Part of a small language model's weights: biases on query, key and value.
MLP neurons of a small language model. Each row is named by its layer, matrix (gate and up: input weights) and neuron, and shows model dimensions 48-111. Each number is 200 + 30 x the weight over its row's rms, rounded and kept within 0 to 999. A neuron's up and down rows have the sign that makes its largest values positive.
Before each neuron's rows, "fires in" lists the words (lower case) most often at its 100 highest values on Wikipedia text that the model never trained on.

fires in: "to", "he"
L11.gate62,167,200,179,242,195,218,179,236,229,167,219,255,164,200,256,174,217,255,235,234,199,191,253,195,229,179,242,211,157,157,217,162,158,215,148,225,239,195,189,242,166,171,200,219,202,230,196,177,258,238,188,253,283,189,260,130,161,245,201,189,189,197,169,187
L11.up62,188,197,207,186,230,235,176,257,179,192,210,169,170,191,144,237,241,193,178,199,232,178,244,219,218,187,225,217,200,188,193,206,174,204,175,189,201,153,172,292,223,246,210,198,199,207,217,197,235,176,210,263,227,171,212,174,168,189,145,150,161,229,187,233

fires in: "was", "is", "were", "being"
L11.gate75,149,161,205,208,175,199,205,203,234,187,198,211,207,156,132,196,165,220,179,245,152,229,214,220,153,199,203,177,218,219,185,218,169,207,224,220,185,225,191,216,193,193,215,185,186,168,199,185,203,224,178,112,236,186,172,187,169,157,221,212,191,183,211,192
L11.up75,203,169,175,224,200,214,253,179,202,228,182,188,205,220,240,212,203,162,146,202,227,215,166,241,149,219,187,219,147,252,174,204,165,184,181,227,180,220,209,209,184,180,163,180,205,200,186,195,255,197,204,177,221,184,248,175,210,163,253,219,179,168,197,206

fires in: "on", "died", "death", "bn", "diesel"
L4.gate270,230,147,170,184,201,189,181,167,216,215,216,163,193,201,181,195,268,206,186,187,238,192,182,214,269,199,235,276,248,131,207,189,201,275,158,219,227,199,175,213,216,170,183,176,205,187,163,237,189,205,192,227,251,228,224,159,215,177,250,145,152,166,199,156
L4.up270,159,183,113,219,216,152,181,216,217,228,164,245,209,230,129,164,185,155,213,165,191,238,215,156,189,192,200,200,230,212,251,235,187,129,215,183,227,182,207,165,170,220,226,267,191,201,185,209,176,222,204,189,191,192,275,212,158,191,188,209,201,219,215,232

fires in: "season", "year", "tournament", "individual", "models"
L4.gate60,239,166,180,243,227,189,183,211,259,195,194,181,158,227,237,177,214,211,218,127,158,154,253,243,247,224,252,301,238,196,204,201,178,152,225,190,221,196,158,204,181,187,165,164,235,205,219,201,196,200,203,216,192,186,204,175,263,189,198,175,169,175,202,197
L4.up60,204,200,155,187,204,177,221,160,212,160,253,253,150,174,201,233,174,188,182,210,210,187,173,151,231,217,238,213,265,205,176,150,142,193,242,214,242,215,225,134,230,197,173,168,216,231,200,174,162,172,250,200,181,141,238,230,144,218,246,192,153,203,241,229

fires in: "are", "is", "asks"
L11.gate129,225,187,160,164,186,177,239,200,223,159,169,208,200,167,177,221,160,235,196,204,174,190,176,221,229,147,254,171,125,178,206,214,210,244,186,199,195,164,178,176,157,166,179,160,169,211,182,186,194,157,194,178,245,208,206,193,192,172,253,183,111,168,227,193
L11.up129,140,191,140,201,202,213,275,189,204,202,228,165,203,199,255,228,224,186,195,218,179,174,227,177,216,187,197,240,217,204,213,244,185,221,227,183,196,191,233,203,218,218,177,214,236,224,218,184,204,171,204,215,180,185,220,167,224,207,216,197,187,205,202,261

fires in: "the"
L10.gate516,219,189,197,170,199,232,204,184,209,152,290,208,179,175,178,165,197,213,177,241,156,182,196,186,180,215,195,227,138,165,171,217,226,209,184,214,189,215,212,197,225,225,141,111,190,237,164,221,243,204,202,189,187,180,197,196,210,211,165,156,179,201,193,247
L10.up516,217,193,220,212,244,209,207,181,221,152,230,209,198,170,201,229,171,167,201,168,196,140,251,174,222,197,196,198,229,204,200,199,142,249,154,168,200,245,153,159,184,239,109,193,168,203,218,268,193,215,200,226,172,190,185,236,170,222,228,211,167,215,150,225

fires in: "of", "for", "type", "typical", "types", "typic"
L3.gate105,206,199,181,226,277,150,235,201,231,186,156,188,146,164,186,176,235,233,189,200,180,155,248,209,232,171,186,195,185,173,156,229,208,187,211,157,242,212,197,197,252,175,177,185,156,130,215,202,221,194,206,177,171,172,219,216,211,196,260,240,207,153,190,205
L3.up105,179,196,178,215,261,170,262,170,215,170,139,217,185,192,214,205,250,193,214,202,174,189,237,161,181,201,176,133,193,184,170,229,169,205,239,162,213,220,252,204,250,255,211,141,161,224,266,222,211,246,159,174,215,195,216,199,262,201,187,219,236,159,188,211

fires in: "this", "one", "an", "that", "another"
L6.gate442,196,199,155,196,211,159,140,208,247,209,201,209,240,188,231,120,173,183,198,226,211,241,206,206,200,174,187,209,242,176,214,191,239,185,225,215,138,177,169,192,192,156,235,222,155,198,201,209,214,159,205,124,225,245,192,196,218,224,128,172,184,179,181,199
L6.up442,189,242,158,202,201,141,268,213,213,203,220,235,185,182,182,191,231,261,194,213,195,213,228,235,152,142,184,192,200,298,142,146,189,167,153,250,193,225,162,212,159,243,230,171,230,185,185,175,164,203,186,191,204,224,231,163,195,235,153,236,233,220,171,240

fires in: "of", "thomas", "fleet", "method"
L6.gate334,231,276,173,188,225,205,155,233,249,140,182,214,181,229,196,230,200,235,183,253,242,192,221,220,207,146,185,219,214,252,174,203,262,228,231,207,243,184,147,153,235,146,167,201,177,232,182,167,237,201,198,214,212,195,221,191,176,201,206,183,246,240,151,201
L6.up334,150,244,202,190,162,189,144,159,182,159,174,281,202,227,165,242,182,259,166,188,211,258,207,189,238,245,152,214,172,262,144,200,214,203,163,253,140,235,191,195,176,205,227,192,175,220,145,192,185,172,219,225,209,248,184,205,196,208,196,208,235,236,221,168

fires in: "was", "were", "are", "could", "mm", "had"
L10.gate402,190,202,237,190,227,216,201,201,197,257,227,204,182,196,214,210,191,224,155,173,160,219,154,173,246,207,224,199,210,206,165,168,224,164,177,161,228,201,210,164,167,240,222,195,187,166,206,174,210,169,160,188,226,226,191,197,220,189,236,124,189,211,179,188
L10.up402,179,233,102,246,183,234,226,218,204,205,232,202,219,174,147,213,196,188,179,203,163,197,229,231,234,201,149,218,222,191,159,206,161,132,216,159,145,166,201,234,224,239,214,198,176,198,203,160,188,169,216,131,202,165,152,142,226,155,206,246,205,163,200,224

fires in: "the"
L10.gate814,161,211,155,205,230,177,241,229,182,194,188,194,225,257,186,190,180,205,204,204,179,202,166,216,262,195,183,134,204,157,190,172,210,238,195,232,158,169,180,250,212,204,223,222,200,187,204,208,208,179,233,235,195,218,192,147,188,218,236,231,151,230,228,208
L10.up814,217,204,227,202,217,177,192,205,231,125,203,237,220,169,172,208,186,223,223,195,205,203,245,193,175,181,159,192,180,221,204,186,217,240,162,227,170,199,225,245,142,204,209,166,188,262,202,165,218,261,221,218,244,206,238,192,210,214,213,212,236,219,212,168

fires in: "a", "was", "is", "he", "after"
L11.gate702,276,238,177,213,217,255,213,240,194,162,146,239,235,224,161,213,287,193,230,205,187,216,176,217,225,238,238,206,178,182,239,204,181,154,197,191,207,191,212,233,172,210,296,212,211,165,204,190,191,200,210,215,245,208,187,217,233,227,212,209,129,179,195,172
L11.up702,189,200,208,171,177,231,271,253,203,226,172,219,237,177,178,124,176,188,225,223,192,224,264,254,258,198,156,305,238,183,199,238,213,246,152,167,184,163,163,202,157,208,214,222,211,249,203,203,225,179,204,196,215,182,154,143,186,220,193,178,151,192,211,218

fires in: "the"
L6.gate844,174,189,176,162,200,220,190,202,157,213,200,197,231,206,188,200,179,201,183,202,185,179,202,179,177,211,245,193,167,213,262,242,196,214,184,169,226,252,201,188,215,213,147,180,187,185,212,222,204,180,225,219,225,150,196,182,229,217,211,186,166,168,212,188
L6.up844,208,210,177,185,215,210,218,258,182,216,163,195,169,238,203,216,213,191,190,159,235,200,205,222,174,146,207,185,199,203,153,212,186,197,188,208,202,177,188,202,164,229,158,180,252,224,151,195,173,174,214,234,235,224,220,219,195,165,139,174,143,241,185,152

fires in: "to", "the", "from", "into", "in"
L11.gate328,257,139,216,203,180,210,210,164,233,226,231,181,161,163,234,153,195,223,180,199,272,210,176,186,234,232,163,194,132,203,211,194,213,204,173,220,190,184,203,209,190,184,179,188,176,253,200,203,188,184,180,200,190,189,199,218,202,197,217,184,171,195,130,206
L11.up328,210,133,220,175,193,168,238,154,133,220,202,195,177,131,201,179,199,220,204,172,209,175,266,182,175,154,234,214,189,190,197,216,163,179,119,178,170,219,189,243,194,202,211,245,181,226,175,170,218,210,189,184,211,188,191,151,176,200,173,159,212,181,123,172

fires in: "from"
L4.gate877,235,143,213,242,219,193,172,234,159,181,213,124,159,187,150,243,221,221,233,202,203,191,164,130,215,170,192,243,163,244,185,171,230,217,182,175,229,171,193,194,150,190,172,200,121,246,211,176,195,222,185,208,199,172,181,277,202,151,188,216,270,195,197,205
L4.up877,178,217,183,219,191,242,186,218,148,208,145,189,155,228,191,192,218,195,180,263,200,197,193,146,206,119,204,140,198,234,193,157,190,181,164,192,220,173,167,200,201,176,202,176,167,236,216,183,206,201,180,243,145,184,252,202,192,212,207,234,246,194,178,178

fires in: "the"
L10.gate107,137,171,213,155,209,182,267,200,137,191,164,182,220,235,179,196,200,177,189,179,197,218,198,194,196,187,181,219,158,161,244,133,172,214,198,244,105,143,202,250,162,140,201,221,258,222,245,204,233,216,230,195,131,208,226,160,216,267,231,211,189,214,175,201
L10.up107,171,192,196,198,209,181,215,228,224,158,171,174,147,208,194,224,196,241,219,169,226,146,174,197,174,159,149,189,175,205,252,177,255,213,188,185,190,260,144,214,180,230,192,223,223,202,278,224,178,204,202,172,193,217,246,174,209,168,177,223,222,176,211,202

fires in: "years", "year", "time", "metres", "kreskin", "initially"
L2.gate210,207,185,198,197,251,157,208,267,201,228,188,184,198,194,196,182,171,251,231,209,275,179,187,127,196,243,216,226,184,174,170,208,165,157,188,139,208,151,179,191,248,201,186,148,182,228,207,236,161,138,146,229,192,213,240,181,175,197,189,166,152,194,166,210
L2.up210,196,206,234,237,184,191,222,225,177,165,192,200,172,183,187,230,241,213,202,188,177,225,171,172,169,209,208,219,168,182,219,201,198,235,192,186,206,221,202,119,175,254,204,178,198,186,202,244,202,238,148,206,140,212,229,231,152,180,202,227,177,182,196,149

fires in: "for", "former", "force", "state", "forces"
L5.gate728,232,145,196,244,193,239,200,181,213,208,164,164,199,167,169,212,191,203,194,223,215,202,202,224,175,167,194,244,179,222,148,187,199,152,89,222,236,195,216,202,202,200,183,178,241,185,243,199,220,208,290,213,183,230,244,245,127,217,232,185,221,253,224,207
L5.up728,228,192,206,153,207,226,244,191,166,264,179,158,181,205,143,201,202,189,162,226,250,209,178,188,226,189,163,180,200,179,191,155,211,189,165,194,196,159,214,206,171,215,172,280,224,214,229,216,225,186,174,153,245,161,220,206,203,232,175,166,222,226,147,185

fires in: "the", "street", "stadium"
L10.gate597,237,235,173,189,131,226,175,181,248,167,141,212,228,245,197,202,226,217,193,213,197,209,165,207,193,182,151,179,167,265,190,253,193,222,182,185,183,197,200,176,181,178,174,137,187,199,155,154,211,164,216,195,247,122,226,219,219,251,197,216,197,213,169,222
L10.up597,162,248,212,185,182,205,198,224,183,206,168,189,158,217,216,263,170,191,244,256,202,211,189,271,188,156,205,162,200,229,193,179,195,185,198,190,163,173,263,158,218,199,183,184,223,217,223,243,210,204,178,205,218,188,180,192,204,174,202,150,171,233,198,202

fires in: "that", "to", "because", "president", "with", "under"
L11.gate647,206,197,150,232,234,201,226,198,147,214,210,181,201,211,197,211,217,248,201,237,164,199,182,227,183,271,146,220,173,167,215,207,252,179,218,242,186,268,163,217,187,188,212,248,199,200,207,225,148,207,253,183,188,188,170,229,204,189,193,210,192,223,177,223
L11.up647,218,201,240,226,213,220,195,212,177,209,143,204,196,178,197,220,217,245,203,230,176,210,199,191,178,165,187,224,240,196,191,209,194,210,217,190,225,200,153,144,162,191,204,208,209,204,174,203,236,179,187,204,264,224,211,164,173,221,225,192,225,188,277,219

fires in: "city", "street", "village", "town", "location", "missile"
L4.gate389,200,261,181,216,195,246,163,171,224,144,179,193,151,147,184,191,227,154,273,174,148,200,213,207,182,189,243,183,177,210,197,205,173,249,115,182,206,152,226,177,219,160,182,159,214,189,192,225,207,187,193,211,264,229,230,228,230,273,221,208,166,219,141,170
L4.up389,207,215,191,203,153,222,192,226,153,151,230,231,192,187,213,220,175,183,259,188,221,166,220,211,206,219,215,172,239,213,184,180,179,184,101,183,189,204,230,191,222,144,235,135,259,161,185,178,223,243,210,171,178,234,219,187,198,221,233,207,207,209,178,189

fires in: "in", "from", "along"
L11.gate68,198,246,208,133,192,174,170,188,200,195,191,181,209,202,197,172,242,193,164,177,228,177,228,206,231,122,241,189,262,232,190,212,188,204,186,168,201,163,207,160,241,242,158,167,156,227,238,179,207,207,182,190,172,215,171,210,202,166,227,215,243,190,219,226
L11.up68,237,130,152,218,218,177,226,189,154,245,217,220,195,231,189,209,198,204,235,247,173,235,197,177,167,221,164,186,139,234,211,190,122,223,157,188,224,195,208,207,195,168,223,206,183,216,225,232,247,241,171,188,189,207,227,169,220,241,239,236,225,234,196,183

fires in: "the", "of"
L7.gate472,222,177,234,153,189,181,203,199,145,185,177,199,178,171,178,218,220,183,208,194,206,188,218,185,187,164,191,200,168,191,195,228,144,222,206,209,228,228,210,242,202,174,207,138,204,269,203,186,178,180,255,228,178,209,207,202,185,182,181,171,179,216,164,172
L7.up472,218,185,254,140,210,209,168,179,205,204,190,256,234,214,147,252,187,196,207,204,189,146,192,170,229,144,213,180,233,182,204,174,265,218,215,203,199,233,228,153,218,182,240,204,190,210,214,167,171,202,209,248,194,168,146,145,237,246,160,170,152,160,245,184

fires in: "of", "band"
L7.gate536,259,229,232,180,210,187,268,159,181,178,163,202,188,250,168,173,200,245,157,121,217,198,212,217,189,213,184,189,158,242,138,261,202,215,211,230,196,291,224,179,203,206,244,242,219,190,207,200,213,208,202,160,228,182,224,204,158,208,264,245,241,234,177,213
L7.up536,161,226,196,195,236,166,219,183,193,199,185,229,209,220,190,230,214,216,137,193,182,163,236,231,251,199,219,169,222,189,163,246,164,227,202,252,128,236,225,127,194,183,172,196,181,247,201,202,262,180,216,232,235,222,139,211,209,146,190,207,195,203,195,153

fires in: "or", "order", "organic", "orford", "organization"
L3.gate621,177,178,254,204,254,164,138,119,209,191,155,158,190,251,227,162,136,151,205,201,249,163,229,182,211,213,222,191,209,178,182,242,177,193,187,266,217,228,192,190,235,203,192,211,188,170,215,214,219,166,209,189,204,218,189,195,172,222,207,202,141,183,265,153
L3.up621,205,162,254,143,284,175,189,115,253,199,181,222,195,257,175,202,156,227,192,165,219,195,230,181,211,179,181,252,184,177,162,227,183,246,169,225,219,187,269,201,226,222,144,232,168,177,196,187,247,191,199,173,224,229,160,193,195,191,178,204,197,203,255,200

fires in: "it", "that", "which", "items", "this"
L5.gate504,188,218,165,142,191,243,171,189,211,221,227,159,239,180,197,157,181,207,217,215,232,193,224,255,219,151,187,215,248,200,188,159,192,167,211,209,164,187,205,171,130,186,184,221,212,216,198,272,225,172,199,207,226,198,208,208,203,178,188,179,180,147,150,159
L5.up504,152,208,204,175,208,172,208,152,250,222,214,177,126,217,187,225,253,205,250,207,229,187,225,222,184,181,211,204,212,268,203,236,160,202,287,273,262,218,191,177,161,206,228,190,176,218,201,230,206,219,157,157,230,236,159,124,162,174,191,213,188,181,157,187

fires in: "by", "team", "teams"
L2.gate621,170,215,136,210,238,239,202,174,204,206,189,225,216,163,143,182,206,192,164,227,205,199,254,143,220,176,235,213,207,149,190,182,226,122,154,173,248,176,204,167,172,210,232,222,197,192,206,227,228,183,213,194,180,182,205,236,204,179,191,229,187,165,232,217
L2.up621,218,210,201,206,198,239,233,210,138,136,184,223,213,193,142,196,173,230,215,222,179,209,183,176,221,156,237,206,193,235,189,174,175,211,199,165,227,163,224,140,227,250,236,189,135,213,214,221,173,222,230,180,200,201,199,206,249,176,163,210,169,189,223,257

fires in: "and", "or"
L2.gate413,278,130,203,210,216,160,155,198,177,231,195,198,192,241,189,184,181,232,186,155,236,149,174,125,214,198,263,211,183,186,199,273,203,257,234,214,182,211,209,186,224,182,179,260,188,216,185,199,178,211,214,160,214,174,233,179,171,180,182,170,181,183,241,202
L2.up413,228,139,193,170,224,191,182,196,220,243,190,193,193,148,232,184,202,197,122,181,191,157,186,232,191,210,178,197,159,173,190,191,168,238,173,178,210,176,199,222,214,226,189,185,211,283,173,161,223,179,187,186,191,225,216,195,166,179,165,214,167,231,184,187

fires in: "of", "by", "in", "gold", "for", "selling"
L7.gate130,197,171,170,191,226,125,219,241,191,233,230,199,183,167,214,129,186,203,175,189,221,246,188,199,219,170,192,151,186,210,149,211,172,224,184,244,225,177,196,173,266,155,209,178,169,190,200,282,198,175,225,201,217,212,171,167,174,202,212,208,182,194,144,166
L7.up130,193,155,210,213,169,196,225,207,204,199,226,164,213,194,180,144,177,145,198,178,183,220,196,199,278,213,188,210,188,172,232,192,225,154,179,221,238,154,188,179,224,205,160,189,214,198,184,206,163,161,153,246,187,169,217,203,188,166,219,213,234,189,121,186

fires in: "built", "n", "army", "court", "height", "weight"
L4.gate828,131,242,210,186,183,199,177,246,208,201,157,208,167,184,173,197,209,193,185,180,218,217,228,200,150,182,207,204,212,231,144,221,218,175,192,244,182,182,199,208,186,171,194,238,178,183,235,248,169,208,230,234,199,216,206,193,173,189,180,214,162,221,187,206
L4.up828,175,267,190,168,245,188,214,210,195,193,163,203,127,202,172,226,237,239,209,202,188,191,230,241,156,211,184,191,174,236,193,227,186,190,198,272,271,184,218,175,222,213,200,227,174,238,200,215,163,162,200,218,216,219,195,222,175,196,196,196,168,212,184,220

fires in: "new", "college", "high", "scored", "colorado"
L3.gate808,196,135,208,235,185,193,228,195,232,243,237,179,109,231,214,173,183,222,248,206,158,201,200,151,233,164,217,221,207,178,207,210,196,188,232,170,229,203,174,166,237,148,212,214,191,125,206,186,169,171,198,167,218,177,270,216,186,208,200,167,205,174,167,240
L3.up808,236,222,232,248,204,199,229,221,238,175,193,128,150,225,214,181,231,233,207,198,215,244,226,168,220,196,191,173,209,185,185,205,183,208,253,148,189,188,175,180,217,165,198,206,194,176,195,137,205,190,198,199,203,242,203,221,184,221,240,186,221,219,182,230

fires in: "in", "as", "by", "for", "to"
L4.gate325,220,203,176,229,210,198,198,182,220,178,195,190,179,216,238,196,214,223,156,177,135,213,261,217,211,185,253,203,206,250,198,193,255,179,202,193,234,165,158,274,220,178,274,221,178,174,160,203,226,227,263,199,195,215,224,212,185,219,230,206,163,199,224,183
L4.up325,225,223,210,189,147,186,192,188,194,188,162,173,230,192,184,179,177,215,192,229,226,252,208,224,242,195,212,203,229,225,193,215,240,277,214,173,209,261,235,272,177,189,203,236,166,225,222,151,213,211,184,239,220,237,197,128,227,221,244,185,196,223,225,207

fires in: "after", "according", "for", "to", "total", "tamil"
L3.gate452,160,227,156,236,218,177,178,174,223,211,199,240,221,167,227,183,210,236,187,195,197,145,214,172,164,231,176,216,238,236,151,192,207,205,177,220,183,159,210,217,151,178,237,187,209,212,203,208,199,260,247,231,194,157,208,181,168,218,223,119,173,157,273,184
L3.up452,221,248,274,220,214,154,169,174,221,221,203,207,237,199,225,147,231,242,248,244,184,229,250,216,175,203,220,248,227,192,184,187,192,253,167,207,246,197,247,193,232,223,202,237,230,205,151,230,203,217,181,201,209,219,163,190,194,218,155,250,217,209,190,189

fires in: "of", "early", "in", "professional", "late", "coast"
L10.gate129,229,207,194,225,208,193,186,201,242,230,166,190,166,210,204,170,161,187,163,172,208,228,175,147,169,155,190,173,219,154,149,188,209,224,165,225,184,204,182,253,198,249,223,180,203,173,197,200,162,191,172,186,219,182,221,231,193,217,205,207,239,155,182,191
L10.up129,233,157,212,241,196,246,224,229,234,233,152,232,186,189,198,222,198,255,133,195,194,221,205,175,242,213,253,237,207,260,180,175,236,187,174,224,273,176,222,122,216,193,179,161,149,184,187,165,194,218,191,225,194,133,223,202,220,214,140,207,233,245,155,206

fires in: "s", "his", "made", "of", "making"
L11.gate182,132,136,167,259,236,205,212,198,218,196,204,185,152,198,193,179,183,234,210,184,229,174,216,198,181,201,213,220,208,227,187,205,184,247,176,238,151,224,214,212,169,221,234,145,210,181,214,229,175,204,173,207,211,236,207,168,259,191,213,209,207,249,210,195
L11.up182,199,231,176,252,191,218,159,244,122,167,228,226,185,253,256,186,210,237,198,192,226,187,159,191,152,195,148,176,160,234,237,194,213,219,221,206,226,236,231,240,189,179,223,202,181,204,184,180,150,142,216,214,215,177,191,241,193,138,194,174,196,155,217,172

fires in: "a", "asks"
L11.gate485,174,234,194,239,193,177,203,158,224,178,173,202,229,158,197,171,220,220,175,157,146,168,246,186,234,196,230,140,173,200,216,220,239,240,150,123,223,169,199,228,173,200,224,191,232,221,181,206,275,170,230,130,175,203,210,185,167,191,213,185,194,245,228,226
L11.up485,202,222,150,163,238,232,228,182,203,198,174,203,158,176,247,172,245,204,202,200,246,217,207,240,197,158,179,192,216,155,218,221,205,193,180,170,172,178,242,229,199,204,218,203,187,219,180,169,186,125,217,208,295,210,214,240,189,157,190,186,188,229,220,189

fires in: "school", "city", "university", "currently", "year", "years"
L2.gate115,183,159,193,189,241,203,257,202,196,184,189,187,159,173,237,151,194,192,221,163,212,179,205,131,157,224,188,176,200,236,201,171,139,201,157,171,232,229,213,159,179,191,140,123,188,181,177,229,215,243,163,186,170,213,209,237,238,200,253,210,191,171,184,215
L2.up115,230,195,212,196,207,164,242,213,221,233,193,183,170,183,199,165,218,214,182,223,164,237,238,150,191,245,188,180,170,223,256,172,214,187,197,170,198,205,188,148,194,221,215,173,199,180,190,254,167,200,199,165,223,262,231,262,174,197,214,190,176,200,180,205

fires in: "for", "former", "forces", "force"
L11.gate174,235,158,190,205,202,228,194,216,265,180,184,287,245,173,129,159,200,236,272,199,193,231,180,197,155,207,214,183,200,245,182,201,196,147,178,203,186,218,187,199,189,188,192,187,216,235,252,172,252,231,213,164,204,223,213,210,204,207,242,161,182,205,262,169
L11.up174,276,217,164,235,216,217,165,219,211,223,221,195,174,141,127,178,208,178,187,199,182,217,208,201,226,222,229,173,223,202,208,194,204,254,219,170,249,154,180,168,197,211,242,240,201,142,230,177,140,148,246,189,224,220,207,209,122,199,211,184,160,198,162,243

fires in: "it", "there", "use", "using", "which", "this"
L2.gate226,183,217,175,213,196,214,141,187,185,227,214,164,187,219,198,173,245,197,229,167,238,162,141,190,184,142,230,227,209,241,227,189,200,199,244,210,190,191,193,133,139,233,248,181,238,178,199,184,203,223,213,206,156,203,224,169,209,195,216,188,225,190,158,180
L2.up226,181,161,182,207,203,194,210,184,223,190,201,185,176,203,193,172,215,210,259,179,211,226,171,196,182,179,217,180,190,237,264,179,237,237,192,205,194,169,180,178,157,197,197,193,201,171,197,210,188,216,162,164,230,202,257,225,203,193,211,173,158,149,142,207

fires in: "to"
L11.gate872,234,216,176,206,216,237,193,258,247,231,204,206,199,152,221,249,204,244,157,241,196,226,231,179,215,204,234,217,157,217,220,168,222,134,165,283,225,190,181,216,225,213,248,186,170,258,220,194,260,158,200,241,211,175,173,173,228,156,196,161,179,194,172,201
L11.up872,201,184,190,168,223,264,193,178,176,186,208,137,168,169,231,196,245,178,160,202,204,188,136,183,144,222,167,223,194,161,214,199,214,183,199,197,169,234,180,195,246,204,230,225,178,192,189,179,237,259,184,193,239,244,189,218,206,187,161,160,216,195,225,187

fires in: "has", "have"
L2.gate90,197,228,174,202,173,240,218,188,180,201,189,254,242,193,240,217,207,222,221,150,183,190,246,197,251,214,231,223,202,180,201,205,209,235,220,224,176,231,199,168,220,184,228,214,166,187,199,201,95,195,223,210,143,242,222,235,229,277,171,223,198,176,225,192
L2.up90,227,246,217,137,212,220,208,264,159,191,185,217,194,217,262,196,234,141,213,201,224,199,227,237,155,234,163,197,250,159,207,244,204,197,181,173,200,286,237,231,141,193,236,216,201,189,213,221,187,199,179,225,212,229,172,127,164,194,220,210,213,203,148,180

fires in: "the", "of", "to"
L10.gate200,162,180,201,215,147,194,157,263,171,175,183,164,130,166,173,214,205,235,204,207,180,214,208,192,235,221,240,180,221,176,206,164,200,182,173,217,144,201,145,209,199,258,185,203,153,208,186,202,168,199,207,197,201,174,239,201,176,207,182,176,202,178,228,144
L10.up200,222,155,232,182,224,203,240,242,203,210,207,207,210,178,183,235,206,199,204,192,213,245,248,211,278,169,213,220,222,202,218,160,220,250,247,241,219,242,189,246,179,121,241,189,216,249,196,179,192,212,226,227,203,169,158,193,204,216,174,182,155,119,214,178

fires in: "national", "japanese", "german", "germany", "french", "international"
L3.gate84,183,159,248,236,159,286,205,210,241,182,184,214,200,195,156,189,210,218,201,201,235,142,208,184,231,199,157,193,242,226,243,240,215,165,176,223,199,175,244,187,213,205,216,226,198,215,217,203,219,221,167,149,193,232,196,243,199,184,212,241,150,227,188,198
L3.up84,191,199,166,207,181,196,184,215,158,182,158,132,217,237,183,181,120,229,227,194,219,191,264,172,171,217,159,223,208,201,208,216,209,199,217,229,205,173,213,140,218,177,196,215,194,172,246,180,223,202,151,148,217,195,211,223,229,147,241,218,221,156,190,209

fires in: "the", "telugu", "s", "organization"
L11.gate30,126,233,193,240,194,207,232,169,201,202,212,260,229,220,223,175,197,179,189,163,152,162,186,204,281,224,207,231,189,132,240,213,137,207,75,193,196,193,183,224,191,184,208,204,155,167,211,199,223,230,233,174,253,183,208,141,206,175,186,172,185,232,215,176
L11.up30,211,182,225,225,205,213,175,221,153,206,237,229,203,190,227,218,181,157,163,192,210,238,160,208,215,177,221,179,189,171,189,238,190,209,206,179,212,215,160,197,168,165,162,190,182,237,223,214,220,189,223,217,242,220,222,212,184,222,201,206,180,271,239,152

fires in: "as", "received", "became", "appointed", "provided", "becoming"
L5.gate190,203,193,174,222,200,193,193,169,152,222,203,200,221,188,206,192,193,281,213,185,216,166,208,201,166,166,243,230,181,143,204,143,167,180,164,240,204,221,228,168,194,165,228,178,207,181,180,239,189,273,218,172,226,208,199,215,139,205,209,220,215,276,215,225
L5.up190,185,188,210,232,147,209,180,168,187,213,168,217,235,234,186,179,196,206,205,197,231,194,162,204,177,142,248,234,156,202,196,219,225,177,232,244,139,198,221,175,184,165,214,158,189,200,158,185,203,228,188,165,152,166,174,185,225,217,180,256,179,171,206,237